config.toml
n_layer = 14
head_dim = 32
vocab_size = 1024
rope_base = 77800.0
bias = "none"
parallel_block = false
init_std_qkv = 0.044
init_std_o = 0.00831
optimizer = "laprop"
grad_clip = 1.0
schedule = "wsd"
decay_shape = "linear"
seq_len = 512
doc_mask = true
MLP neurons of a small language model. Each row is named by its layer, matrix (gate and up: input weights; down: output weights) and neuron, and shows model dimensions 32-159. Each number is 50 + 12 x the weight over its row's rms, rounded and kept within 0 to 99. A neuron's up and down rows have the sign that makes its largest values positive.
After each neuron's rows, "fires on" lists the tokens most often at its 100 highest values on Wikipedia text that the model never trained on.

L4.gate469:35 59 42 32 60 52 43 50 50 47 28 43 62 53 54 21 62 55 36 23 51 55 38 62 50 44 53 67 45 47 69 60 42 52 39 62 56 26 55 51 61 53 69 46 21 38 63 42 60 39 60 44 39 32 53 53 42 60 57 50 51 31 42 37 51 41 66 53 61 46 50 35 55 36 25 75 64 38 49 53 63 45 54 40 63 46 57 53 50 44 19 45 55 61 32 48 58 73 45 38 47 32 44 57 36 54 53 64 64 49 56 28 55 47 53 45 46 61 47 73 57 44 47 57 40 65 56 36
L4.up469:55 71 55 30 62 57 39 35 54 65 53 52 75 26 38 44 56 43 54 49 64 43 59 43 52 61 29 52 49 50 67 59 54 77 52 56 50 48 62 41 61 25 49 37 52 55 65 57 74 80 68 53 42 66 38 62 38 63 56 46 46 57 56 66 21 40 47 49 62 40 52 52 70 32 46 56 71 39 45 51 53 61 62 41 47 33 51 42 54 28 41 24 50 34 52 32 59 48 43 73 49 68 49 55 35 54 44 56 44 63 50 64 49 61 44 49 40 28 64 47 34 41 63 71 50 61 31 26
L4.down469:37 37 52 58 55 64 57 41 59 45 35 48 43 54 41 41 43 41 48 35 42 66 51 50 43 46 45 44 53 59 43 66 41 45 52 05 45 57 59 53 32 63 55 41 47 57 55 53 43 48 24 26 47 41 65 33 52 64 40 38 51 61 73 68 48 51 38 49 59 57 47 32 58 45 66 18 33 33 38 56 54 40 36 52 51 67 52 41 69 50 68 58 44 54 45 53 51 46 52 40 43 34 54 47 48 55 34 43 50 65 39 34 60 68 63 51 56 52 66 69 65 59 67 21 31 59 67 57
fires on: "y ", "u", "e", "\"", ":", "use "

L2.gate123:30 41 42 60 58 59 45 53 35 41 51 21 40 42 55 31 49 67 47 34 45 51 54 46 42 42 67 46 73 41 51 71 54 59 67 43 51 27 40 80 27 52 58 49 36 56 38 53 68 47 44 30 52 73 44 43 51 63 29 36 38 37 39 46 43 54 77 60 66 61 78 61 37 46 34 40 51 52 67 55 47 52 51 55 29 47 77 35 49 37 55 42 65 64 46 41 32 33 59 62 39 56 36 54 67 40 51 66 56 51 67 28 43 38 43 40 41 53 68 55 28 60 63 62 47 49 48 52
L2.up123:67 69 59 61 61 57 43 34 37 53 55 48 47 43 43 63 49 57 60 82 53 45 46 51 58 50 57 69 55 61 35 40 28 55 80 59 59 47 34 82 49 44 56 53 53 46 56 36 62 54 32 31 29 46 42 43 35 37 34 60 61 39 43 58 54 52 49 51 59 59 51 63 54 55 65 59 45 64 48 42 44 31 54 49 44 57 90 53 52 40 38 38 36 28 24 58 28 62 43 47 50 57 49 51 53 64 60 40 57 47 51 47 47 39 28 61 34 35 76 51 59 46 42 61 51 50 48 55
L2.down123:41 43 55 69 31 51 57 38 62 65 53 35 40 42 37 70 48 82 62 49 63 43 36 36 56 47 27 55 53 29 33 64 73 64 51 39 51 50 55 53 43 61 54 54 51 51 68 51 45 51 47 32 59 33 53 35 52 36 32 46 44 46 48 37 60 68 61 16 29 47 61 72 45 39 63 57 38 38 52 62 38 35 44 84 42 73 51 34 50 55 58 36 60 49 62 43 34 55 48 35 49 46 52 49 80 69 45 43 52 52 68 42 43 51 51 57 48 50 45 52 48 54 42 32 55 42 41 39
fires on: "ev", "v", "per", "um", "vis"

L4.gate848:33 75 47 67 51 69 51 61 47 47 61 53 42 49 73 62 67 41 27 49 75 57 52 47 60 51 50 28 69 49 37 64 53 62 48 46 55 64 39 60 54 34 46 57 28 26 40 40 58 31 62 48 59 46 48 51 52 45 42 52 50 49 48 46 55 64 62 49 51 49 58 34 50 47 55 56 40 40 46 55 30 50 63 45 55 73 48 57 45 55 45 44 52 27 62 53 60 50 60 38 51 34 56 39 28 26 56 40 33 35 59 62 45 65 50 39 41 44 76 59 54 28 32 42 46 25 57 52
L4.up848:45 60 82 45 55 49 41 59 44 61 38 36 34 65 52 74 43 49 35 39 49 48 59 26 63 57 58 37 51 31 43 47 60 63 46 51 49 60 47 61 40 66 50 46 52 49 62 59 73 45 58 54 31 68 63 51 63 72 49 64 48 39 55 61 52 56 43 58 48 61 28 40 38 67 53 50 17 50 59 57 58 47 51 57 51 46 44 49 53 59 40 66 75 67 39 65 53 42 64 48 28 53 52 72 49 28 50 55 55 58 69 53 34 54 54 43 55 67 47 27 67 50 52 65 40 48 23 46
L4.down848:30 55 60 54 58 51 41 63 62 63 32 49 52 46 68 63 33 38 37 46 32 50 71 47 53 50 47 44 35 60 43 69 52 61 65 51 50 31 45 61 58 35 55 67 31 54 54 29 34 63 50 36 62 44 62 47 42 63 56 59 49 46 44 49 33 35 70 55 71 74 65 20 51 69 58 42 31 24 50 46 68 51 59 54 67 71 45 26 49 38 44 65 34 58 40 59 48 58 39 70 62 71 51 53 53 32 44 59 43 59 38 41 44 60 38 49 34 40 72 64 54 36 49 49 61 57 51 66
fires on: "includ", "nam", "um", "produc", "ath", "i"

L2.gate715:60 47 56 25 37 46 47 46 56 49 57 34 60 54 29 31 73 43 50 51 44 42 44 64 40 56 32 72 37 27 64 42 27 44 69 60 66 43 32 43 75 38 58 67 43 49 28 39 49 45 60 29 44 63 46 40 44 37 66 40 41 48 56 51 74 57 57 56 59 48 53 48 35 52 55 49 46 43 61 37 46 59 33 62 38 39 51 33 61 46 39 57 63 39 34 52 66 36 52 26 74 34 33 60 30 53 46 48 73 44 34 65 39 38 40 54 62 41 52 70 29 52 48 54 57 54 55 49
L2.up715:59 65 41 58 53 44 61 55 62 45 49 59 31 50 63 32 63 50 48 43 35 46 47 49 60 41 56 33 41 39 64 56 64 42 58 49 36 53 66 43 42 52 59 63 50 62 59 43 51 55 34 61 50 35 51 41 60 45 76 36 46 51 64 58 47 61 50 44 49 51 49 54 27 49 71 64 57 53 41 38 45 63 40 65 35 53 36 61 32 52 55 46 69 43 55 39 39 62 59 57 48 45 51 63 48 43 51 59 59 63 46 69 48 83 78 33 41 53 45 25 43 60 18 79 57 66 51 53
L2.down715:38 47 43 40 52 55 50 47 45 38 55 43 37 28 33 35 44 29 53 50 48 72 60 43 39 46 53 34 57 59 31 48 53 61 47 47 27 41 53 60 48 51 53 50 68 55 66 68 36 31 58 53 45 58 29 46 47 58 40 60 52 54 33 65 49 43 85 51 20 16 58 42 65 47 29 30 58 46 56 34 70 53 29 51 69 46 38 33 50 59 28 24 49 59 64 52 59 34 35 52 38 70 54 54 56 47 54 57 46 58 58 46 46 23 45 37 42 37 63 37 66 42 50 43 40 42 40 48
fires on: "d", "ant", "ens", "und", "ty", "tor"

L11.gate463:53 44 74 58 57 58 37 52 57 68 52 49 34 41 50 43 56 63 62 60 70 57 60 53 37 41 45 58 56 49 50 35 67 50 36 54 61 82 46 36 44 41 47 48 42 55 56 81 40 43 50 37 44 72 68 40 68 29 53 33 76 65 32 51 42 56 51 43 55 35 61 53 50 51 58 66 55 54 49 51 52 56 48 49 38 46 32 14 62 58 63 37 54 38 55 43 43 47 66 29 53 75 61 58 31 53 49 64 67 46 68 41 45 81 55 44 49 59 50 57 66 33 24 50 62 62 59 37
L11.up463:41 48 50 36 35 42 35 44 50 58 47 45 30 69 57 56 29 55 56 56 48 60 50 38 59 50 45 56 65 61 53 46 49 32 44 54 62 57 21 75 54 53 61 31 69 37 26 49 54 43 41 44 54 23 67 46 52 58 71 40 35 70 55 41 61 50 44 65 34 70 41 44 43 52 43 52 41 31 53 61 65 48 31 37 59 44 61 49 48 51 43 48 72 44 37 45 61 42 42 32 37 34 41 44 53 55 64 51 34 53 58 67 37 76 62 51 41 27 68 59 58 35 39 42 61 64 67 57
L11.down463:40 55 47 58 42 49 47 58 45 35 62 44 43 59 35 43 47 48 44 59 42 49 42 28 51 54 65 40 40 41 32 57 33 54 54 43 66 41 56 61 57 42 40 26 58 46 42 42 47 60 47 54 41 56 51 71 66 52 57 82 66 52 42 45 58 58 52 48 48 64 33 59 62 32 40 59 40 70 60 80 44 54 26 68 49 71 51 90 55 41 56 44 50 47 51 36 27 54 36 65 70 62 44 52 50 31 67 43 60 45 45 53 46 52 64 55 60 64 65 32 49 41 44 34 70 38 50 65
fires on: "|", "R", "n", "m", "E"

L2.gate253:44 52 48 56 63 38 49 39 49 37 49 45 61 47 66 44 55 58 31 57 44 58 49 60 47 51 58 43 34 49 60 54 35 34 34 40 28 62 49 64 41 50 54 45 48 35 17 50 16 32 55 59 43 75 52 50 44 68 39 36 08 45 49 58 31 36 19 48 52 68 51 73 66 48 57 60 36 53 61 52 40 34 48 67 48 60 52 60 60 54 23 24 53 45 58 58 42 37 47 70 47 51 39 61 54 70 44 45 65 44 63 51 47 37 49 50 53 61 44 70 51 42 35 46 54 36 29 58
L2.up253:50 60 28 59 41 54 44 55 32 54 46 38 41 39 51 52 42 54 59 59 53 57 78 27 40 37 61 52 48 59 56 63 63 50 64 46 44 65 61 63 56 61 55 44 39 62 42 60 40 48 49 44 50 42 39 17 56 45 55 78 46 42 95 55 65 55 60 58 43 29 46 46 42 67 64 45 69 74 73 40 46 46 43 51 47 45 51 63 24 54 49 45 60 32 63 47 51 42 35 49 42 39 69 47 22 37 52 63 39 59 45 50 50 58 56 36 32 47 59 34 39 63 26 65 63 53 60 41
L2.down253:40 58 50 37 61 74 47 41 44 68 78 63 57 50 42 48 62 44 51 51 60 34 51 40 38 35 57 50 47 40 57 56 60 56 67 74 53 47 39 52 43 44 38 64 60 49 58 55 64 33 47 44 53 41 54 45 69 55 25 45 41 49 59 48 54 38 48 40 34 44 62 48 65 47 29 48 67 49 55 77 49 18 41 56 82 42 56 40 30 59 38 30 58 50 70 48 49 47 38 26 56 51 60 49 59 50 45 52 57 51 47 39 58 44 61 46 62 48 67 53 52 55 46 58 27 47 80 40
fires on: "is ", "d", "ud", "on ", "or ", "ens"

L11.gate681:65 69 73 53 60 34 65 29 28 30 44 48 41 45 55 70 52 74 52 48 64 53 54 26 44 58 36 59 46 44 35 42 48 61 34 59 34 42 47 65 43 38 55 55 53 41 53 53 63 43 37 50 30 40 60 25 32 44 47 42 48 42 38 53 50 61 44 72 27 64 64 53 70 57 41 44 56 61 51 48 56 58 38 67 55 80 50 37 52 69 55 57 54 64 40 57 57 55 53 20 34 50 49 57 35 54 55 46 65 37 53 30 25 54 72 76 46 45 73 52 50 51 48 55 69 61 33 45
L11.up681:31 59 56 61 57 60 32 62 68 71 48 59 54 47 51 64 50 58 55 42 50 61 48 55 53 46 59 39 22 46 45 56 63 52 47 42 34 13 38 69 66 50 43 64 66 49 44 49 56 61 59 29 43 47 42 51 42 54 56 55 80 43 23 45 42 58 43 60 55 11 43 48 48 57 54 60 47 41 45 63 60 38 36 72 49 26 39 45 69 59 43 33 56 49 63 56 18 53 63 61 42 53 50 57 90 32 52 44 64 40 48 40 32 49 56 58 53 55 35 38 49 61 46 27 53 28 54 43
L11.down681:44 59 54 63 41 48 55 40 65 47 52 28 54 64 45 59 44 44 68 56 42 67 59 58 44 69 63 46 43 54 75 50 51 23 44 50 48 58 41 42 37 43 48 43 52 29 31 64 39 43 61 63 37 41 25 50 49 29 53 44 45 41 44 42 65 34 54 57 55 37 69 78 59 35 51 40 56 60 66 55 66 38 50 44 62 62 30 53 63 64 47 56 32 41 61 48 49 43 76 30 46 48 39 54 33 66 46 46 29 50 41 59 60 56 27 56 52 36 60 38 59 36 39 60 34 48 49 47
fires on: "v", "ex", "em", "ers", "h", "j"

L4.gate854:42 67 60 63 50 46 43 46 38 37 57 41 61 45 59 49 30 48 38 27 53 60 33 48 54 58 62 30 52 42 53 67 50 62 49 48 47 56 38 63 40 45 57 42 62 33 38 60 45 49 51 41 39 69 52 38 54 34 57 52 59 61 41 48 48 71 67 48 28 56 49 51 37 55 30 59 57 24 31 39 69 68 63 43 52 66 58 35 73 46 56 37 36 42 50 40 53 50 50 62 29 39 56 58 39 53 58 42 53 63 77 31 67 43 35 61 61 57 55 48 49 53 47 63 50 72 74 61
L4.up854:64 73 54 56 59 44 59 34 52 49 42 51 44 37 59 60 44 46 54 67 48 57 47 57 65 68 57 53 66 51 45 55 39 51 60 46 49 55 65 47 37 30 53 66 51 70 49 41 54 32 35 62 42 41 35 50 42 39 36 55 55 41 58 55 40 45 45 40 59 32 54 40 69 38 72 47 79 31 38 35 49 50 60 51 61 49 17 35 50 51 58 44 54 47 54 51 41 38 73 46 84 45 73 79 68 54 37 69 50 51 29 67 34 68 49 62 64 51 45 42 53 46 67 58 36 50 55 55
L4.down854:49 55 53 52 28 49 38 58 60 55 69 55 66 48 44 57 47 56 61 58 59 44 54 38 49 62 60 78 58 43 55 54 53 56 74 79 56 51 59 62 88 68 55 48 51 59 35 38 42 43 58 51 39 71 67 47 37 53 41 57 65 42 48 62 61 39 52 52 38 44 61 59 69 28 53 34 61 37 57 39 43 54 55 52 24 74 73 58 36 30 66 62 69 50 41 30 50 33 45 41 47 60 55 52 62 49 60 67 62 47 57 47 60 48 59 60 57 46 39 38 45 64 37 57 40 50 43 47
fires on: "ever", "arg", "igh", "oug"

L6.gate121:50 38 43 67 46 44 61 43 54 64 38 38 48 53 34 58 53 43 53 42 33 62 68 57 41 72 43 55 69 50 51 53 55 50 39 65 65 23 52 52 50 73 53 60 61 53 35 79 62 35 43 41 47 45 52 27 53 33 58 30 47 37 36 54 59 60 59 37 57 51 59 51 51 52 22 51 51 36 62 40 63 48 67 43 33 26 76 52 61 44 49 31 47 72 39 61 43 37 56 58 37 49 69 51 51 59 61 47 38 53 77 35 40 32 26 54 59 52 54 39 70 55 48 64 48 48 54 66
L6.up121:60 37 43 21 62 41 60 43 43 45 73 39 44 61 60 40 50 56 48 69 54 56 61 77 65 49 46 47 52 57 53 48 42 40 75 52 59 53 50 64 39 46 35 70 43 54 54 51 64 56 25 52 39 39 66 35 61 32 50 41 61 32 71 67 51 27 64 47 44 21 64 30 30 51 46 41 46 64 60 32 52 45 36 50 49 40 44 68 66 56 64 51 33 49 21 59 45 69 65 62 32 61 62 45 30 38 53 46 65 37 59 46 29 43 31 56 55 32 58 55 53 44 47 29 46 26 66 52
L6.down121:48 53 54 63 48 57 52 30 36 62 35 55 64 49 32 48 56 72 62 45 61 41 59 65 64 43 35 53 56 40 41 39 50 46 52 51 34 50 39 57 46 37 64 40 62 62 43 54 46 65 43 56 41 51 45 67 21 52 75 39 44 69 49 65 39 56 56 54 35 55 60 51 66 34 58 18 34 41 20 69 61 50 41 42 54 55 60 51 41 61 30 44 56 48 54 47 47 74 40 23 73 54 48 53 44 39 18 57 50 57 32 29 61 66 49 54 30 45 56 50 32 72 48 61 55 46 67 68
fires on: "| ", "v"

L2.gate676:46 62 31 60 45 43 45 57 33 53 31 56 58 46 38 72 47 45 58 35 49 50 65 42 34 62 41 53 57 49 56 65 34 47 43 48 61 72 41 56 59 49 39 18 42 47 63 58 59 48 61 51 54 43 55 72 42 40 39 53 64 48 49 58 43 61 41 62 43 54 48 68 35 40 43 72 72 38 43 20 44 58 33 26 50 63 49 60 35 40 48 39 71 48 64 55 71 29 55 27 68 49 43 67 63 76 54 59 48 59 53 60 45 60 61 45 60 41 19 65 37 40 60 24 48 37 50 38
L2.up676:29 36 29 56 32 40 57 59 21 41 69 32 63 60 33 34 48 52 44 57 56 56 63 59 34 31 43 44 37 44 44 49 49 68 32 43 47 52 44 43 29 46 68 31 52 40 59 50 54 53 47 56 31 54 51 60 45 63 42 59 30 51 72 46 43 39 38 49 40 53 50 59 24 56 54 64 49 48 41 27 63 52 53 51 51 44 59 47 45 59 40 50 55 67 71 50 61 66 51 23 48 73 49 42 50 58 73 29 57 43 41 60 63 41 87 42 34 44 49 51 59 47 33 45 59 53 34 55
L2.down676:56 56 43 42 64 66 42 53 67 54 46 40 34 54 54 47 64 57 47 31 52 24 63 25 82 69 51 50 53 63 54 52 37 54 49 55 59 54 49 48 57 64 44 41 59 58 67 58 66 32 60 42 66 43 62 48 75 36 40 69 58 64 40 42 48 47 59 46 64 55 38 56 46 45 43 41 44 40 71 54 42 60 37 40 43 65 42 41 47 52 55 47 55 40 46 71 55 36 61 48 66 45 72 64 66 72 45 46 37 61 38 34 45 85 51 59 68 51 51 62 50 48 56 34 63 48 39 35
fires on: "ol", "ri", "ous", "tur", "el", "ul"

L2.gate1023:54 60 46 57 55 41 38 66 44 46 61 65 65 38 20 59 49 44 52 31 68 54 56 52 38 68 28 60 51 42 61 37 46 41 38 57 76 65 43 46 69 21 58 31 62 65 58 65 53 36 57 51 52 34 41 48 54 25 37 49 41 56 61 40 63 55 31 33 35 56 46 45 44 58 26 56 61 45 63 71 46 47 34 63 45 52 53 65 59 58 40 48 44 44 40 69 55 28 51 52 62 32 44 51 32 60 55 51 58 45 80 56 63 61 72 69 33 41 59 71 48 48 40 38 46 43 59 53
L2.up1023:68 53 63 48 55 40 47 46 28 51 66 49 44 47 45 61 72 59 42 42 67 60 58 59 59 49 37 48 59 62 50 47 41 54 42 39 35 56 67 63 37 48 52 37 38 48 59 28 47 38 47 45 42 34 62 42 38 57 54 41 82 59 52 36 63 60 50 50 46 46 34 55 43 41 44 43 51 60 47 44 78 54 42 43 65 53 52 58 36 48 58 39 49 56 43 48 44 26 39 52 51 30 30 43 52 65 57 34 48 57 47 68 50 24 56 38 61 36 62 72 50 70 47 60 48 72 33 56
L2.down1023:49 49 46 32 69 46 44 54 57 39 49 55 63 53 38 61 62 32 18 39 57 49 54 46 43 51 60 47 47 41 68 62 38 51 58 11 60 48 45 43 85 43 32 49 54 57 40 66 52 47 56 44 58 39 46 31 46 52 56 73 62 57 70 45 58 50 48 32 56 60 69 43 41 49 45 47 59 39 61 50 36 66 63 63 40 50 52 60 58 58 48 42 26 46 52 62 43 64 61 47 62 63 48 65 31 58 36 67 52 59 51 41 33 87 38 35 52 52 47 66 60 47 66 49 17 54 44 56
fires on: "ul", "il", "ans"

L10.gate562:47 30 43 64 63 49 50 41 46 51 50 59 52 66 39 38 38 58 60 64 49 47 51 54 35 53 45 61 53 52 40 47 49 36 64 69 38 49 48 62 41 51 69 53 34 66 73 59 57 32 62 62 62 47 57 54 60 72 44 35 38 49 43 49 36 70 63 71 54 07 57 51 42 45 49 36 35 62 51 49 38 41 57 52 29 37 54 47 27 46 35 49 33 46 51 41 45 36 53 48 41 57 61 66 43 70 42 40 44 51 60 34 46 27 52 55 32 29 50 41 52 40 48 49 75 44 74 44
L10.up562:54 56 37 39 59 50 51 62 66 32 58 42 45 54 57 40 48 65 63 17 46 45 42 43 67 46 30 51 40 67 44 24 76 42 43 51 63 65 29 45 60 38 67 57 65 48 34 72 53 46 58 53 59 50 42 64 43 55 28 55 55 61 54 47 61 42 59 44 60 32 62 27 55 54 46 46 48 40 47 36 78 59 47 53 41 75 43 37 30 61 43 58 43 62 47 51 37 34 33 48 48 49 43 64 62 37 53 62 17 61 45 43 77 49 53 47 34 58 45 80 63 25 63 65 70 62 48 37
L10.down562:58 42 35 20 48 65 37 32 48 47 40 66 21 45 53 27 56 24 55 50 47 40 34 37 55 54 40 32 54 48 41 68 16 30 63 32 42 42 24 68 54 48 43 50 50 39 42 39 58 62 51 41 33 53 42 44 44 39 74 54 20 53 53 43 55 75 42 49 48 68 53 39 37 64 46 44 47 64 51 56 59 54 49 61 26 51 33 55 34 56 55 34 29 51 48 31 51 42 39 53 35 36 39 46 53 51 53 57 42 72 51 24 46 43 40 52 42 42 44 61 33 66 51 55 15 60 34 52
fires on: "em", "h", "po", "Rep", "'", "m"

L2.gate267:39 34 49 67 46 44 38 48 59 56 23 58 56 56 29 62 63 68 63 45 76 66 56 36 31 51 40 73 67 71 53 50 44 77 66 66 37 50 66 54 60 48 62 55 68 46 59 38 61 49 43 53 43 32 60 66 55 22 39 52 48 78 60 55 46 41 57 82 55 40 50 65 78 53 47 51 69 31 54 32 44 62 54 38 40 44 73 42 54 44 55 43 51 48 40 36 39 43 55 43 49 66 50 46 70 55 49 40 44 53 51 50 55 62 38 62 49 36 53 54 26 47 71 53 48 57 57 37
L2.up267:43 49 60 62 37 46 38 57 25 52 53 70 55 59 43 42 45 51 41 55 41 57 61 30 53 63 55 51 46 52 65 49 24 35 43 56 35 77 42 44 57 31 46 69 46 68 49 41 34 55 27 40 48 35 51 43 76 61 71 48 33 61 58 25 48 67 55 44 62 44 55 56 51 53 38 27 46 60 52 56 56 44 42 30 50 37 59 41 36 46 50 65 67 47 34 67 54 64 21 24 43 45 61 46 75 48 60 42 60 52 46 47 47 44 38 38 73 51 32 74 45 81 43 35 55 27 48 33
L2.down267:66 49 54 60 50 40 49 60 54 37 60 43 53 54 57 36 41 40 45 53 45 42 35 92 69 65 55 46 42 52 62 74 48 62 57 67 39 30 55 46 53 45 34 33 36 40 64 36 62 35 54 57 50 51 45 52 17 52 50 33 42 77 57 53 42 55 53 46 56 45 46 38 40 45 72 73 42 50 68 47 41 68 38 61 64 44 48 51 59 50 27 49 66 57 32 52 26 65 50 43 56 38 61 33 52 44 49 63 31 60 73 46 38 56 47 60 62 56 51 54 42 42 41 43 60 47 50 43
fires on: "en", "ir", "em ", "o ", "oug"

L4.gate575:51 64 57 62 55 38 37 67 39 40 45 62 43 46 37 49 32 48 59 37 60 65 46 49 40 47 48 62 31 57 49 53 48 36 39 54 33 45 39 52 45 36 84 59 32 54 55 42 42 44 35 64 46 55 49 37 38 32 64 38 62 62 43 63 37 19 50 48 66 66 54 60 44 62 41 36 55 35 65 57 60 75 52 42 56 32 43 39 42 59 49 42 44 45 44 71 56 55 34 42 50 53 57 29 56 50 49 49 65 36 46 79 57 67 69 54 59 32 60 36 49 35 38 64 66 52 33 52
L4.up575:37 53 48 50 33 83 44 50 39 36 52 48 61 33 51 50 54 29 60 35 73 66 56 56 36 62 30 59 49 60 43 42 42 46 55 56 28 39 56 53 62 48 45 45 34 34 53 50 33 53 48 47 71 49 49 46 35 53 44 35 62 60 48 33 43 40 62 54 63 38 40 31 63 57 67 61 53 55 56 53 85 60 43 57 50 63 68 69 23 41 47 53 46 66 69 62 48 50 47 25 66 47 44 41 54 70 63 30 65 60 60 50 54 57 57 56 36 38 64 57 41 39 55 49 44 62 47 41
L4.down575:40 60 43 59 58 71 46 46 43 51 40 63 72 41 35 51 52 27 57 41 60 61 53 47 47 73 46 66 51 49 51 56 42 46 62 35 64 78 44 79 70 62 40 49 54 69 50 61 50 52 78 61 57 46 35 60 54 44 52 52 40 69 40 36 66 58 66 51 46 41 45 39 62 65 49 38 49 53 59 44 65 62 49 60 54 55 51 48 56 31 29 53 52 31 52 69 67 71 46 55 54 65 65 58 56 46 58 38 65 60 34 35 67 49 55 36 54 36 47 61 45 73 37 60 59 46 53 48
fires on: "illi", "en", "il", "ain", "rig", "t "

L6.gate645:56 50 71 64 52 81 57 51 55 65 50 61 62 51 51 46 32 47 39 37 52 56 63 37 53 47 48 46 59 47 60 48 61 69 51 55 45 40 49 61 67 61 64 52 31 29 44 61 43 43 52 43 45 47 48 37 31 45 57 32 47 50 51 38 60 56 61 70 45 55 54 63 64 55 57 34 15 50 50 47 48 64 52 55 38 22 46 45 35 56 57 56 47 41 50 45 74 48 53 38 45 73 49 61 35 42 50 48 59 58 61 62 61 67 66 49 45 41 61 44 44 50 45 59 58 32 53 53
L6.up645:44 62 58 39 54 56 59 55 75 54 46 55 57 44 64 74 46 50 60 57 62 51 55 46 36 32 56 48 39 56 68 46 62 23 38 43 37 39 57 42 56 27 38 41 46 36 51 53 44 26 62 43 51 71 38 55 41 54 57 57 69 27 48 38 32 50 35 41 60 52 42 49 48 61 65 42 44 58 35 54 55 47 57 31 48 48 65 46 82 43 36 51 56 52 76 52 50 58 55 46 50 38 62 65 49 42 45 36 48 45 52 70 60 46 69 54 37 42 47 49 63 72 53 51 27 37 36 55
L6.down645:57 33 67 46 39 59 27 34 53 72 44 58 50 57 40 56 38 73 25 30 20 55 51 54 66 56 49 49 59 60 45 71 31 58 63 48 48 30 53 49 45 58 54 54 37 45 75 61 51 75 43 56 49 51 50 58 54 71 70 23 38 71 37 42 53 57 74 36 35 58 47 36 60 44 28 42 41 36 48 68 40 46 42 65 36 36 56 25 38 33 57 74 44 34 45 59 68 46 49 54 53 53 46 49 50 36 51 50 61 32 37 48 39 49 53 53 58 72 60 58 41 49 44 58 59 52 49 58
fires on: "i", "I "

L9.gate985:54 56 37 42 46 80 48 19 35 40 37 65 54 55 70 60 64 49 48 57 58 53 44 48 68 51 35 55 38 83 45 55 43 45 66 55 50 72 42 66 47 69 57 54 53 76 68 60 52 40 50 45 51 48 51 39 52 43 63 50 39 53 40 49 18 50 76 49 47 48 53 39 21 44 32 44 52 62 69 42 41 54 48 58 46 58 54 68 74 53 50 37 31 60 63 58 44 42 62 49 50 20 43 61 59 55 45 47 34 13 43 35 45 29 46 59 43 40 50 55 48 34 42 49 43 57 52 53
L9.up985:47 69 56 50 43 64 53 45 68 40 60 34 38 22 50 59 51 61 41 37 38 56 58 69 48 66 51 82 62 72 52 47 61 47 53 69 50 74 40 48 59 36 72 49 47 42 32 74 50 44 70 26 65 45 71 21 47 37 69 50 53 64 33 49 55 43 49 36 62 49 36 64 29 57 61 61 45 50 52 38 54 36 73 63 47 29 33 40 44 37 39 24 55 68 60 42 37 55 48 45 44 53 47 55 41 64 58 43 42 50 32 54 70 55 45 44 48 33 42 43 42 41 47 60 60 71 53 55
L9.down985:52 66 35 43 45 75 57 33 45 34 56 45 59 40 40 35 56 27 40 47 58 32 40 38 61 34 52 25 44 54 48 56 37 51 66 44 58 43 37 49 37 29 65 54 46 67 72 47 55 72 70 40 49 47 69 53 63 50 61 54 20 41 48 62 65 58 50 65 64 53 65 66 48 58 57 66 67 64 36 42 50 25 45 51 54 55 44 67 57 54 59 17 34 48 53 60 77 32 33 54 43 54 50 57 33 44 36 46 55 35 39 39 66 38 47 53 53 55 48 63 42 50 42 41 37 44 60 65
fires on: "tim", "em", "n", "om", "v", "m"

L9.gate282:53 38 65 49 52 44 46 49 48 44 45 51 11 52 55 44 36 59 57 41 48 44 29 57 49 34 41 40 30 54 44 38 46 53 64 42 55 40 47 47 47 44 50 54 57 55 39 51 32 62 46 69 34 84 59 66 52 40 54 61 59 56 56 55 29 44 55 43 60 56 24 38 46 53 28 42 60 35 54 52 46 37 30 27 34 54 50 51 28 44 45 48 50 60 53 37 62 65 62 36 44 43 77 45 44 44 58 74 53 52 48 33 70 47 46 27 44 46 67 61 68 49 62 48 66 53 49 51
L9.up282:55 72 33 49 58 59 34 36 57 29 42 63 56 57 55 56 50 67 61 50 59 52 57 82 53 50 40 50 57 61 70 20 46 48 74 58 64 36 41 49 56 45 68 51 51 52 68 44 55 67 48 72 71 51 55 43 41 69 84 71 35 33 45 37 49 62 57 66 54 55 34 31 55 55 49 53 32 47 37 51 64 42 44 40 45 50 43 63 54 37 28 42 45 39 40 45 39 75 36 55 61 55 39 43 49 54 59 65 56 47 40 64 36 42 39 53 41 45 29 55 40 36 45 23 78 41 39 50
L9.down282:61 51 49 60 40 47 78 29 44 46 56 38 68 46 67 49 51 24 59 41 40 65 45 44 37 48 53 53 49 46 29 43 55 51 50 00 48 52 19 42 53 70 39 63 46 35 50 50 47 59 42 59 57 61 73 60 23 73 37 52 52 35 50 41 50 47 37 67 48 48 47 70 44 61 67 47 55 53 51 61 38 36 48 41 46 37 43 51 42 63 47 41 49 58 45 40 54 37 38 40 55 25 59 69 50 56 53 55 55 62 48 43 58 67 64 61 56 45 75 58 52 58 36 50 00 55 38 45
fires on: "ar", "i", "ri", "ear"